Weights of a small GPT-style language model, trained from scratch on English Wikipedia: 4.76M parameters, normalized queries and keys.
MLP neurons of a small language model. Each row is named by its layer, matrix (gate and up: input weights) and neuron, and shows model dimensions 0-127. Each number is 128 + 32 x the weight over its row's rms, rounded and kept within 0 to 255. Numbers have three digits each. A neuron's up and down rows have the sign that makes its largest values positive.
After each neuron's rows, "fires on" lists the tokens most often at its 100 highest values on Wikipedia text that the model never trained on. A number after a token or word is its count.

L11.gate401:070089190120157178181142146132093215141068122114125095108101093120080186167134148105145111157064124057114143141146123151124153135129203144157063127180135156162093099133110109110152051103107192094117129092144120178150168063135179130100134114155170117163185110099143147127124096088127108099066125106177077143151121101133149116074111138106124153123174152128108167125131122130135124171142
L11.up401:087124129141186117129160120130072199121122136109115136096128194095087160149121178111156099197192174130117119159126180144107213142101143047188176132124148152097157116086171131177073129141079106137107192104146135226106127133150144098144176148170041151119085121129109130110137094148095113126158110136138118145152108122170132194167106141148178114138178115143123109108099100165144118157119
fires on: "ch" 16, "for" 15, "ess" 13, "or" 8, "ject" 6, "air" 5

L10.gate216:142097132153089163110131172171116111128132130119102083147142190198108085113092089115116108146084136078074155138158122113166138120119141171119123136089149065134110105116155168122097120110095095073162112092133119168130089106176071144116123028147124089104129131095169156144129126113168137145139156086095108150148120137118166133141131246100157144146133117161112095113119156088130041133125
L10.up216:092117081193139129117188176108134156137092150188121120076147077118077133180160184129103035126128092180162112174151217146196190134105137148129197108119118096142153116132120141106176131148118072151170091125123151127131128112155117145095151101160137181156158115157141130096143132121133119132069167107075154161154111153149109148131087157078133151185080088164092112121126065145098099213149
fires on: "b" 12, "in" 12, "ut" 10, "ict" 9, "ct" 8, "ra" 7

L4.gate254:107138134103141126122188141116184154121100119078109099232131106126154115132145107156129150073126103127153143108145094149170149153128194146108090147132176168130110164122103095068071099153124184202102099133192076104157098095082089131140101138152141089122135100110152077134118121167063126130109170093130113156140085179163134079088104128104136176133121135085170116104210143129035125135104
L4.up254:137084110115102112108140132089163113132107150112195106093156122136142170162112154153178126146139145134171143114073093151134159105109183078086136215111148153104104209158115212168169152111059161126061114087145075134157143158145188130114092138189122161160075082135122121167153115139131105182068132083123129070151100103085137118140166116091140144151085119115125118099091102141105122150063
fires on: "u" 30, "ic" 10, "ord" 9, "av" 9, "att" 8

L13.gate306:153107143135167160133132133155118107158104124166106146128163177106094094105042136145136125096094090153169159092126108070166114113084146127078108165117134106091142081143185129063141105131166052085074132154086133162100100164141083143124100122166138124125089093170110095147200165072065134117122146164166143105126088159070159145186167087118145160102114104098145171103123153081088113155089
L13.up306:104124135085121124118033185083138139134087117125140137148123138134106107167052170074096131124127136115128116161156181127154202125098166177177072106163149122192085150155145182169065088079138129128103125127163126113165123077175119142144142191096045098111165208165108139108123130137107137145077115130118123085132134178097138113128092196126119159142063135154133136142059077137180116142171
fires on: "l" 28, "it" 14, "il" 11, "r" 9, "ar" 7, "el" 5

L10.gate424:166171159149138135180153134153105084118156129128179126188149089101144190152151144183116106152111067056077178128096179123125069140163169087128146087149105114160136131098142101142168093165109153127168138140141182131147117092143116093055165126123086131134156049159158091127165166131084167110105108031147119140132095134170148105069142123140115153104063109137165127107159108117150140134131
L10.up424:117139072110092103161120130117119114111222162112124166124137093153165144132130123192148155081146120061147142110153148133106103104086134064190156137182130064066144129110118122123124119182191126115165142093122146139185129102101129122146163121026145128182157113086136088157124102120112137180108129135162138123146115190160165126139122126104139116149062117150134150064086131065132169135126
fires on: "and" 38, "o" 11, "e" 7, "op" 7, "ip" 6, "art" 6

L3.gate324:151095117180134150109127114114117136099125046099136137149183152054149096151169097133145101104091097149122189064150126110130109088168146130137120054155175137171123149181071133110144134119188106219125082095106161165153151103080089145099116128122091174118158157065167095119096137122154159109097105130124131134105116137130060151134123069115107101116124078125097117107115097157156092153145
L3.up324:079181097103139093136121046141129154118135151151174149112148124129176177079135133098092199152129110094135096112105116117151105097125081177086142093129122136115099095170114150081201152098130147226159163128062104095125134132098133096097150125124090150132165154088160117129095155179167078136138124109169092073111105064130109114098158112120137134208097103142158147177121149142167147131111
fires on: "ad" 21, "ice" 15, "att" 12, "ed" 9, "ing" 9, "id" 6

L12.gate67:159142131155180122169105135088145155141083095118136119118101110166104125153128148130189122144123088137117148134125140145111100194153147112141130077140126093132097108067147170111162100136157099173048091083157169127058088099130067167118108113227178076193145034133142099146106135052138105151125123140095142146100120098166119128164090143098127132129126084135157097067152094142185110099120
L12.up67:136153122132144105175125155155075126183122107198082145137150146110111104109103112125094131131118221167130182137136140140155182060106139140097096126187129152117131115077194072113121136128128132158063170138111164076125050091088104059128087152205113170170171116158141120156142159065098149146089127120127123109136123118092130131117169175151114162131179175161089115115128108103158132196158
fires on: " of" 29, ":" 22, "b" 8, "\n" 8, "," 8, " a" 7

L11.gate438:109153117172108143147104142096152155149089093076126129087085122146190133102109067135137152111113152129136185107127137125143122104146164164160121083099092156112127070150187081078129065153137113087172072117106159179087104053124114161166071142122123183183123094121134091185129151153115158145194084070144129158204157138135109143112108136105114167097123128092100162143098141117063079153093
L11.up438:102140171163062096165091169113147145105136179163094131114121160156173141103137110150156127087172131096165143125082201062143126087103117221132113130134117105086149164085114199149131127143124171115127179182180133138136128135121098174118076089074116129128100157133178088082104068098075107093175194152111109013129089125164140128088113165113146126114189122108170088153092113122141156107143
fires on: "-" 58, "o" 8, " per" 8, " m" 5, "rit" 4

L3.gate204:091111135137124122086109142147152101135102151120099090200135106100127110076123141177137084129076100106139107126100066170152143180142177139178117109173099164165108165155103075149094097097145176104117099164132159161183198184108134123126155148114156095149136133108116107144113156084148103146210078122104122128129120172119114164191156139072095092128117099152125103051136142055153118101190
L3.up204:099121124106146175174127126054117108107111087122174066081126128097135135119150139216112126155145065165137177157142152109149180108121134186136157112138159119131066164133107067111118129063109084126144132129140179129137109139149163119126192131150210161140127119067141138066159148140114115104111125213059083066159134182127122080128126111147134081140131111133080122118154169178162138137145
fires on: "un" 46, "aw" 25, "ib" 14, "ul" 12

L7.gate90:110140141207094104106108170139146122159119083138093129141087141089131157092126126049123185163086096117122123126124138174048184134101162119098123097151133175152105100047131122089156144137111124115117093091100152159133122136126175152136183089108159112129120115179131120138079101075099109132121101125160145135135091095113075048093175124138108133107128128128142152102133115166105099149172
L7.up90:137109154095132150161126103119076119133153135148126096119135176132188095171123165098087187143151096121082174171092083219091204130123146141180097139135159133137107092119182141101084142117136129096078093144160183133138184115134154094138110199150090146147098109149120135101087111152079115071111086057134175152106175166149071108137158162159095187060167130104156139151145132137111115164136
fires on: "0" 51, "old" 9, "1" 9, "our" 6, "9" 6, "ent" 5

L13.gate335:203163105092151185101122114079103070124143128114136123183151118149110076095132152151146107070104136067125130107185121070086153170139155143093130084100127161173167068114165093158117166130146183150085167096139110179098104139166109109103176099125165132086091103155138093088122176107113125084119081139123104101130132123093076095146121139125061119134186073063106141113114144116159061133122
L13.up335:141112144098135142109105125076100141174132153154082150152151154125128087206070157123144147166121194164126114113148120145075113146142123135173045124107134134154162143137090159130093124142087214099105156080131135123150097130086096098165120167084121136106102120169130035115119098160093176129168118141111150128148130120107150170172138158182111183121096073181114110134101166081117068123182
fires on: "pr" 20, "in" 13, "v" 8, "oss" 7, "it" 5, "l" 5

L7.gate381:166122107155154111142095168107158139113172110131158104130143058095122128152112186154086091066210191136109176127158097172158177195132104069138155119151172099128144091150154112135131187154119156114129121156103127182130116127058096232090140162174118132099161115176110103157134134123089166108142138136127113108099135115152104123138177108143127165148154133129151113038151174084083143145137
L7.up381:139163165094154151133114100139106132153109138110123141123172040087127192140025154095070145131171149087103172164131112107102105140081190108159132070167173138138116135198154174176177200115147147127139137126176137113110129110113119147136171114126134137170072152109144104120078107165127165121082189102106096186194107110117142138126140106152169155118107119121118104116116130157130197126146
fires on: "5" 17, "8" 17, "6" 16, "1" 9, "9" 9, "3" 8

L4.gate329:119188132187153097142111114126139128125120107147156137141042137137080114129130095167137174116066130154113190109178072079150155126140178180117088092113111120103118163102097135135191146152138088117134109104109177145077112162093120139109141093182122103136187148162126160161127135100125109124159208148160135107150143106145168129174117125087138098127080087133130162136076131113131180122183
L4.up329:072125143114090190152147096178130145088075139151135141178130129126102151029092152073123090162117117132131093156098106104126156162117092149099113181146111150139135168139148117104120080165118155162139111100122134101156140154108115054120097132108138111126150135164122157180191119093147145138088142064126153131093188078158115092135102152168099138153117153164141117123140124094119093151215
fires on: "g" 51, "iv" 15, "ate" 12, "id" 5, "r" 5, " to" 4

L8.gate179:115145123113134215148172148094186116127156161084115111159151069109121116130145093141126129135109116097121138126129166118139131072104130149104144112123175059096095065134159089159141120160181090128132123059081080105198131107122118151068124136130105057158207124079181179161180067102155093106089149124104116162109188115120163140165111106113150133130101142093109151143146133131178153121124
L8.up179:167078119098144103136105179060123122074086095150153163110141134108113141148115138134157149163139148096106144199144129177090116140151119091081156096097157064177103129097115108155046160174148114140082172127163099124091165151148104195127128098096128070127181086158112115116122190175119158171144088208110122123139127102105108143126130134110162168215082165168141165182150132195158129120097
fires on: "os" 15, "hen" 13, "ong" 12, "ian" 11, "ith" 10, " between" 10

L7.gate397:113148074152096121110097119070172146107124132147091129119103098140146141106105106126123119166092103117081154157128191166131129103185221126107114112097097118094177162084104137109117123113111131168157119096129101138139151130128137104080157109189101173135159168077149082168130178108120055114135131137162117103122131139179164191135095151059110080152134098144130140085078143126117107189148
L7.up397:156098119123145126052086039102089091064160093129119171114140128184085109062114148156073154138108112108162125118089180125097154166118073152145097145078119075155133141141105100106144172125160109129111125101167080144087130150127114114121079139132208147120120168148066138106125136088153056111154107140116136120099145121120136161115089137094054086133141134095125132132138130055146059114125
fires on: "r" 59, "re" 11, "ro" 9, "a" 8, "." 4

L12.gate419:146096093151126139117115082117183101161123103118143104145129158178088060120145124184111112105113002123142118099122135153054151127132145125128090084165128092099102107124163118090107159153158127132110109112144174131135120100153123104157196090171144122098187126082119132167112190090118138158120096164131101124130131087182128142100143144130149179123173101077126139132166117116129099125105
L12.up419:171123163071086072121132149122112094107181111126140101101119169145145145109142143090192061127118128130167144116116074121034169088122204125120147131152124155139143119119110126117162110148116114119139106203182138108091149138099153102104167096142136179150115053123082023107135143149122114114087085088142154098190108125213129149116106073112144059099078129134115145121096120147124082143125
fires on: "," 89

L8.gate2:132137094150134117079078067127148113099161145107089095115149129055129132101150049133142114090176133114138164106149145147107138202170167095060079078111139136100090079143061142068113058121055095209124137168110141168160093075145111090106132156090142093116122161115114093139145150155130133116100138120147183125034088150139198120065121156123139121143147167122127129110094124100065155109119
L8.up2:032144136150194062099108095162102178149073095141069129094166157090174186113147163114119133149160127145084150160139151129097142125142127125164079152057188184125106078143146115120125164151107106160208125151144150131201090118119125154138214125168109124174119141144130131146103143105152138140100123081138089181157122108101121092125101120117071102193111182074137155094132144108112106106162
fires on: "9" 43, "1" 18, "0" 15, "u" 7, "ace" 4, "c" 4

L3.gate187:121187122140173071171094157126110110171151146144122132173129151110120125167196118105094157177158126132108111142054081114116140225172135149057148114145151126154132162114150163089135144176117073139164035106097128102127139146096105102143139124180143105138147133070139104142124134118143100085072115180159088126172178111137134109177147169153143138066174133110137095071132179139122192162120
L3.up187:120141170089127087130092120187100127136162078120152150135078176113096132093053090070090081067161137130102159124089108164134136066127092122102171107089104084068093114095171126101094120096132095173153095077114153165134077101138120079142101133081181137099095086097100097163138103145151134083133135175100114142141144170160151031160140134197053128107166129121122111090110152157197142160138
fires on: "otes" 32, "ues" 13, "ote" 8, "ification" 7, "ff" 6

L11.gate108:143178141085111087050121156101121128123153109054131133117089117139131126159136106100161131147104101081125191093133144128131110112152182110098111083113112127136093111106105183107130127118124118166138105181149080108150131102158119128079138173202128145171147095126122101156163203124126064155129093108138156118160170122123118197177048153090142124129107074058151134069143139116102099106112
L11.up108:113151184111155054049168143122135140098166065126149161092132107084115150145171114151180140129099135153121178091134112125149075090099148121151150095189084142122089135147092129170140119110135102148119127228159083163162106075133098054119132147134118142180115120099092099101192176109130109152138097124148083175141167131130098178149115167100134126174069116142139102086150101139076130063125
fires on: " Pro" 12, "ac" 11, "op" 10, " San" 9, "ro" 7, " Euro" 6

L4.gate365:130142143101138065122103114169105124123139059083170041143087136128180074152091099175143106136138118073117127166154154148148090155099136153093148139147112110097109090116105062058125103164066137139153129141169191117083113140111085151148115180158111116070149171156151109138103189093162112066160102142074090159114115123160123115120138133118117141101144161156097147117141127149132116074168
L4.up365:142176176206114104088142158152176133149113105178122135116111168080109166105146114125186155110118108147133057128138170120122135137133119101131111106129145151156092118158190129141084124112147184129073156154108140121078142101111149079133116150205146132141188086165134174070131077143238098134110084119109069099095079129179177130134128117149124151125085149145155075111179204174172112115127
fires on: "and" 16, "ural" 14, "m" 11, "our" 7, "ic" 7, "olog" 6

L7.gate325:169167155109153166184177132120151112152088153102158129146149138129133107138099077151086124133099136110127135127080130132076151167097064125160088122161127101074118140111134098048160131128141182070115097100139093143151055157156110121107147142124168092135142147127131100131106136140069143134158110140137100139135168148136137148067114158162176148119144140146197201177159166145138096190139
L7.up325:090154150115158138090172114177146153122157129171194115192079099076137075107148130122085175089136131094167144078114093107154100072090118106125135104142122118135122147135104093120104117132167218099088111134119045119146133125146171096150136155115162177173135079151191136100100172149056145125166128104122114178142110122090131141121197158156114104164074139107097126149217135120075124148089
fires on: " year" 16, "ing" 11, "ent" 9, "ay" 7, "st" 7, "le" 6

L8.gate123:126117085134156203166162186118158126106122127099141120140077130094122118082126066203171141096114139110129138159128051181118124149084152186153170062167130107135133134112155079156156076093166103130101141092080113118155129082131099142118039134128126141164157161146175135104166099121151103128127129170171153123161150114167160155084126143117074081079101172127142099136107172132102091122100
L8.up123:098139124124088097181076166069113114125133123126153102145163103129218162137106107141084083114096195159126134096079085146134128057150156127123117094183087117158183140176100106115082139179212115127153090128064135150138102087116140095093099061112135092132069116121100136095130171128176131143122127129162126169137188117135101106193056126141128065151174110148153111100097132144119092138151
fires on: "as" 24, "-" 15, "o" 10, "z" 9, "a" 7

L9.gate3:160135157138133083163092108103152157094130163174131093145101142131130143088143124115122188134111137106139152152136065103085132155133153180097054096158094116143104149166099133159161115148119144096130092178168129141107127136136087090089169158109127047127149067067151121144096134127162181146175104117136151183110137133152096198145137139106144105192090082091109149127093078137093126080098
L9.up3:088143091121119149120088147146145159131085129153189116066201179131152137148091156175088151112166114117093151189145184109079165129153160137113145166122145130179121157101118154087165126107122119138212141113162132137124100164092139164197122113139162133199072102084104107182133122110114125192157118175130054156115098116150135173102088129173125110134110182156167101144140202185126167093138
fires on: "et" 74, "oin" 7, "un" 4

L8.gate215:135121120093132116127129131113150131163186106051157151159090131074185090133108068135172114128063161146117146080136109141144085142146171154100157154064110042134129132096102131064123090189165150111103114149154179135136098092148176175115104127134105130151151103182160151132130108097139150118129110144141079147207135160193120101064145127106106087109157124124154134075110111143065086133101
L8.up215:132084124132124120106076172133155110159145141204119084135180177091099138094095109177131081126122133142143100132154079152149091112149143148120129101112107102126153108099118150096198118138142149144187185152180108146156203132145117091076129089136149144105129074154111163162124079131166153088114115181124103086193161143131103140132071062110086043117156172109130139149097087119124164133136
fires on: "-" 94

L7.gate85:087122117162116121088149169133110148097158136114196043101144133147128112154160141104106188067106150157094154102158149142094191147170154103120151087087153108170088034069161135168148178078168140172117108113166127202109130164104098152114148086153135173169136158108172116115099139122130085109110118124162165123106119128152094156152155113129162160119107127101191126161127116125154141141152
L7.up85:136135105126120097166149143117177083176172188104185103071097087082134157055144169110104159113119111160147132113112087159150051121130067133105131097102141212174156173141121152120125097040142215129076147087168123185176149155101132175133119149159129127154122174130150136091081107127175082155146131086104180132123142141134118118076107147104162133163120164143125117115185172142176120125136
fires on: "ed" 16, " former" 15, "ing" 9, "ive" 6, " American" 6, "ts" 6

L7.gate236:166132142214130104157116160192103110154129128165145101182103133126147167124191138164159118153109148117115142081170148161097159209136180155092099156147138160123108070107162146010119118106125155088112081096126063133088121112138119180167167136138103150143162121095146167168127139121091104081071096097116150143183155104137133118126177127131141140128114134161215140131152132089078153149117
L7.up236:108124168098133099160133178125122076121132163100134130178129111109134114158108193125135123153158132182156108160151076123110076167136153142159148126129123058129151101048090169150071147104157071135052072105131071133105081154156082071109115121166137123166142121083126070160121146135122115118082074131106103073132166076128112093166191116157119218130165082134142127116146033188094150133119
fires on: " years" 11, " election" 10, "0" 10, "9" 10, " year" 9, "e" 6

L13.gate35:137144123112139146158196080130115101142147139114150055189132094151153101148158113158197124110136152093111160132165115108125119129120164157079121122111140087174173133054093123151141105111132125162085121105111157119143117100111121107091137135149157103160057164138154096138250156126168144074060084086092144144129122136127127163109188144090134094114142101154138159082081097162154087081083
L13.up35:137099059161169128141134077094137127126092115177139137147092070141132149076111150115107090175161142130120147107119171078140149133081175152078115178165136104138097073147088161124140151149094144141149183140091128149143172118159161109171158144136117133161104044152111161099173203082106150141148185168148113130192171071123172116140196116142137136181057122124165154114119140166124175129116
fires on: " ann" 11, "an" 11, " (" 11, "-" 10, "2" 8, "os" 7

L11.gate366:141083152141168085117114132153158090180125089082059104152172077154090081096118087132161148079141149141118115133153111088115115128132160099081140101078205119175095181144108097110107096137119164152095126109140138099115094148141097132100196169133130129101110099103168098122152131094129081117099193135241178175110131116120149130177105118123167094112152120134138119163097117177181098123051
L11.up366:187089128091110139127120177182139088143172119102102163152101097119163061161131083199131154104194081100122078096206120103138143129162111098121176123118200104158147140138108101150118136236126157092113137075141161122102084149124107138101176147089152117169163122148158119168132106122111105144074174127127161122143092124141128103125182171123109110082170167141131048132126088212096182144105
fires on: "al" 30, "in" 21, "u" 10, "ar" 7, "on" 4

L12.gate397:161111155131151125187197155118165133173137091166121082223100134125069114156109118173145138134092137141093172128174145139073121144145181130090123091153144086098105089142125143138193082079116133192123088139181125131116113122183123077093156122179181126133128067140161105143132133181117120173068115145138127120164093129109216103097174154100208114154132107115174164087101168138128106102120
L12.up397:131121103109121107096114141146167129131138111181150100163120127124141160110114119067153048134115127085113142084147033147121138126121100142114211137168158151124151049096126165082172161134135129119101134107160105087111121128095077068089104107137191168082139048116123113087177092090110078113164133147150089178154147089120155113084137140122114098142186151161110138122114122144153091129116
fires on: "," 67, " and" 22, "-" 5

L7.gate106:151159133143172098127103194166167116116079115163124077175149072116101132173077132146147172160041148058108173128155195108124138154181215086167114103111102119110085115151088116133079128130118142139104154147095144163106111092062129146066115124169093098092164117151192112141104139099093123094152172143113125119122144121212139194131098124110158110143134106096106150114125123088135119145136
L7.up106:113183122091099126116067156142148097151100085130166119121155155076133205077138054155113168162064116079144100129135154164144106059158190163107133120100129133172106096160132122118110090117119094125094119096120108100143113096093177155125147150091074089123106115167147139113081108075181136117200110128137065073170102116131129131125157093157082129103140165136129183123158130132138129128136
fires on: "air" 13, "m" 11, "O" 10, "ron" 9, "ic" 7, "ol" 6

L3.gate396:082132131145099123150129136134164110116105149120123144146160096144121137155176112100094115112126132118175116149084077136020178173142141137113152150192125201147118076090137176106157100162150127153100099118072149108179127143147118138111135132089131115132154096108160191094130137103132103127055073119164195154191155127095054110128148144140178128089073162082192159126202152092166106118162
L3.up396:129097127073134150166104125172143076084142131129151132228120075116168086130114156125123118098130093130148109115144084171106170129095113140153130174050119124077134118081105161083212131150104130175093172162129199152137093174099113146128146065176141131107099161174116119157089160190109117101143050115121129128174134117105091076117115148183103184120185138106108107121068099136105170171144
fires on: "ent" 14, "ub" 13, "ou" 12, "ome" 11, "se" 10, "our" 10

L12.gate247:131170148141124142156123165151149134145155083111126079120110141134125152110063215111137101125101127147163194107153142100141126141191174149112074151118103154120119121137156106072129185097124138145111125120143112111099095140171108125168128155151115165120140065139185102174110149091103078138115152167158073126173136133132159146160105167125128098167036112181135161133144116165075136176132
L12.up247:068098192138143149099166164137199155118137152158070173188067122120129136186074198119136063126152129090125115130183103095097102137136133143092154076109129128105167101078144116095182138117175151100137112120166135108124072108153116132147106119131155132165179122121115116151180065116161142139120168126087098125149203111127167162105050107081136070159162128161120091127091147116137130130179
fires on: "ec" 20, "ar" 19, " spec" 18, "-" 12, " \"" 10, "or" 6

L13.gate219:135147151134126116136151182133064136123093153139073084116092093138099102118104133164082103158108096172119147121202146126171121103143138200012105105107131149097153159103104155137143173169099125156122082132140128149138108110151133116072177117133150120075141109121100115162185189100122080115086119152169091163142127157122171148132151158140172179128101112135137185060138143111127109154100
L13.up219:135066104107155114156106118079179175114117119151063117112123094117114101093081130101151138129137080144146123121132104145189102091194088153097157109134178133129176111116161134141085095171137100091064151111111153102196148119086121122114150092124177112159144129181121112141147103158108104161148213174106064080149136081128085086133129156144142135162135185137146168144110105153174111140190
fires on: "-" 23, " \"" 18, "id" 14, "el" 7, " rel" 7, " as" 5

L9.gate122:142109135151198106090132104175156130114101132104126168164195105126122131138174102201123077142087106119112180123213155155056169222179124091157085116127144115115083078126144122138096112147086183099102083127182154112097132136210095111142185069151147139099129106129183169144143154145107174137074089157171127131169133132118139149087177139141095123130103116102155124119170162144094152121130
L9.up122:146183100190135112120152075160099127136102126129119149101111080044079108096084161105078126113178151103076114191118125154145138206116143129208119202166095123194132138129155174109122086097122104115109079104137105102118115091192158091136149114144073126141153160170122161153102123092183111075124126126098174149103161111105045107114146122159110162105108157158120195124135173131139164121161
fires on: "0" 13, "old" 12, "9" 11, " Th" 8, "al" 7

L12.gate197:172116180145177101097133180070088140155060120120125189109117108105137175109109150153113060125110093101157161105122117101172143121132168169071176111110173121126094143112110162126152133110141060130114117126110167066105137112101109125124126145137118119133107118158132120120129164080111148100062162195141135144154147183103152178137125087150167109175093142134211134132164082112105054178072
L12.up197:104134149121156139104116185146159129140078108109116166100120112128140144147119188142073135136115098129187152112131129135131143095141144147135120125178122142147145183077108162161074150124089139104127117123168127113128204090109143111064129033109149143139165153134096131130064114064154115184094123138123113086197106168169065155142121118097099122128045152106143141084073129173151160152101
fires on: "ir" 20, "el" 17, "ar" 13, "\n" 9, "on" 7, "ul" 6

L3.gate344:179163191169127159193127156133160145132102118160178131107109116158143147101136133129088086086107186089122163086090059145099113098123133151088145159165099129213134143135144122092155076162153092112144111069072129133179102132132095120112109050131162063122109115114135123199143125163156104142081184112088090109165136131157154148108133081097149163120157121116160115113158112136145118225110
L3.up344:134102093128083127127087114138143111107146119116088121137117149090088138095075145097174068135162167143069127100105127148089147147128153173110136138114122171145132105113154185129111174104125080143171117128111157138078191153134090114154123121129078140095116099102095092193136041108172133137098129129059100132102190116109191100135142090179088149115160127079074104103090115096124050082075
fires on: "otes" 30, "or" 10, "ote" 7, "ors" 7, "ict" 6, "ress" 6

L4.gate368:118139152170139042144132089187178166109093142106149120130111076149123111159109103168138123142108169116125140100174144088097090141160196131137155100127122182107144211108080165135136105145106154169122041141131123165087162117074098160079132120130151139123175114111116087147153176055091144120172122119148139129112113121154128116103169131126174143085079106138119174067134173083114067045162
L4.up368:144070177101104119098092104197089101115115073116117167049046099114073129081158089155056153077156118113121104122136098147173153177146124109073209120120163122194174140156130087146106125190064133152110110136072192144135145141120160097179104167115116164086112140142107146124147146071125118161116161177139125172111147066118143115155127134068099106128178155089137146126184113109118101143114
fires on: "r" 28, "." 15, " was" 10, "ious" 9, "id" 7, "er" 6

L7.gate206:142134145116153169129144138117095194111189186186141061129123135138182121123137125141077094148151116155155147090172112120088167152163070152130124126134147100147113119102152109094094071107166152061126125082166032140141054183157133168105154057135135157159117118151100068112094171085113125142114136109122139175152183112121066190135125153100114142133136145135169154147166197095117097169126
L7.up206:129089158168065109143108045193122145125132142159116154129150050162169105093170111164113110170096163105137167137062099115090114149074124170101120150151140108128117152159179077160114169193124159091112130150118101053096130115181160155202158121203197158143129177082156145145107145145109117161061058128152151160141130081122134147160140131134170088102151124129167143152118135134135147093123
fires on: " had" 53, "ent" 5, " years" 5, "ame" 5, "t" 5, "ing" 5

L12.gate40:157172118152144115155155120177090143136128082114190111073163132142102112166128104121109108125114076107130133107094127097106151116109113112128052086126096146137066097119135161090126111128117137111088154125220085125094144135088048178130112147148128090107080154161162104140115134139079102164147093065148148100150115190168162130138080123126136161124093071072139136090155232117071172119113
L12.up40:113197190085128182135104098112167139123142176140151100049130106131120144114154124098121155082116110130120139076151167085131132135106150128149130164111115136103137147092146134203113085134133205102185114115141116125220145122114062136178124190091153127072092107054150149065146079132115121110110166148100132107161124161127111088166083142141143135112090129172169133068120123113111124128143
fires on: " A" 59, " first" 12, " one" 6, " second" 5

L9.gate430:132098107121087106145080144141171108095108081132142138139084121112124157190079116165152104095087151036140201127132165168155077185125098085129087101131141074133100166195123167090108117164081151155128109125071109128170101137052149081128109168154131139131109107154123146218084094169138187111107181159178115095139143158142165101149136117156160125142141131156184144157119111140118099110156
L9.up430:103142177072200145081164129104109142096127161166135062140092122116139156115067146081105136199142111115119217078119068114147129135148108111162174160084143147157129132209096198164121162090130107143145095171159118129167123152081113128140137166112152125135134146101092172106152074101145144151129181083127107089158158127101093151157124152142071150164110173124166109122125094180151130096162
fires on: "m" 13, "1" 10, "id" 7, "op" 7, "9" 7, "ur" 6

L3.gate334:106108136137129102134103102136087143110092098124062125187161151175117063109119136189066134158166116061072132177179137186091117104180092093066144149125121104113101115088171137140151167142132134152154148104112162166128123155121138128177120135131112142137123092129122067127065186103140148125137141136143115095119068112163111081126148135138142176093111123115218089031144110153122118107142
L3.up334:125117092161107075144050079102047125116119119136142120081132128096118105130096125103128104149124204141073184192123158118105108117161123133097123169170124189135119113120193124150136172170133124109157125122092136126142141146155082120109149118152141134146166090135076105116159190084138202165137094088154152145134155166113108145080209081091156125087178133070105158098074140125109153127122
fires on: " =" 58, "ic" 7, "enc" 7, "em" 6, "is" 5, "born" 5

L12.gate130:182120122139143174164152128103098109129167166125084078133146121154120146175107086186162105163079120079158130084103161133082151164147109113099134147135137131151100159081064103133085079183127176126122144138128103119113144173127078169092092186086132159166116139051122089133127168135152117123094147150122090152122162095144160125129095168117117114102131106105145109184116101160078136091098
L12.up130:131134132092144192088082126111176150074146157096077117166153106148136164145131092129123159064129152163152111089144162187113118108120145086136147133136162134139139138073088140088157128173167163107146177101124217142114139087151142205130151128140170086174106126136143087121116130074142146172136097163112123174111116162078095049112090133087144123178084134131137154096143117047120138092107
fires on: "o" 19, "i" 10, "e" 8, " Mo" 7, "ist" 6, "ce" 5

L7.gate113:170110140094080126167116133114150059148144192137119127104140136167141122158084075122096191115134126143109135180143099113107141135089156115072216120122144117120043181116165074059147131152109122118140121114091162138164130150121102149172142106155164121113114143114151131147148133030124073101081100142176110128114132127176088157121118109114185133127110144137152177128156091130166114158101
L7.up113:139090101076168105175093067117111111165186157088149139160104091138168137125135114157092142117131059130113156135143133137184107064115099138140217117076165144128115172100097121129096149143106090137106097181171186103125149130195142111142121147136130124121103118118108165077136195150154145152152142181084104133118079147088098132097182128174169079156136151178052157157151094134143168153177
fires on: "\n" 55, "in" 5, "or" 5, "c" 5, "on" 4

L9.gate336:207163125150102151139125142103140109103106077164118088136118164188112095145125106167168107080141095148152176125104120130079122176147124127073070139134139095171072095152149121110116105098147113119140099100122117130098060136093110143103138162141120104249101096044084071192154129120164090104150133140123159120098139209144139149116158192169136150147135094169133125125107105166090156132100
L9.up336:138152139125160065201051130118111068164086100173126085097157133123162117154168137140053148092156156115140129179156104148107091144166162165091101128119126126199073162161117153141157079091085117105132068169092120078100096152123123143076162098162112171147181162085136145103161160114092116137130127192145127137152131087115102127108148180145091142118121102161139091127103166194075153081104
fires on: "un" 13, " Mar" 11, " bu" 9, " Oct" 6, "er" 6, " Dec" 6

L10.gate48:121092138102143153070170201122133136135126155111141136171114120105125096202084177160175170143163094092100156106134093131099147118116129113137117092145102142175130127115175148089177088105183155104124123110113142159186101111081148069079066141104156149169140136149135095137179150095174118109117148112120142066147220152144137136083146136177136110137141124164123072100130081130080038146109
L10.up48:139114151087113096108101182112117128133058161081159127181085142139136107184096139124118167151193117094125094191151154105110142104119106057121152121152107115135138112104182192180128103162183101140151122100136128122071106123167125157120180060101116093160089121108161148150150162115146173140129149168115174137113134192078124134164086116120110186131123142168102110155081145171156132104117
fires on: " re" 66, " between" 8, "os" 7, "ri" 4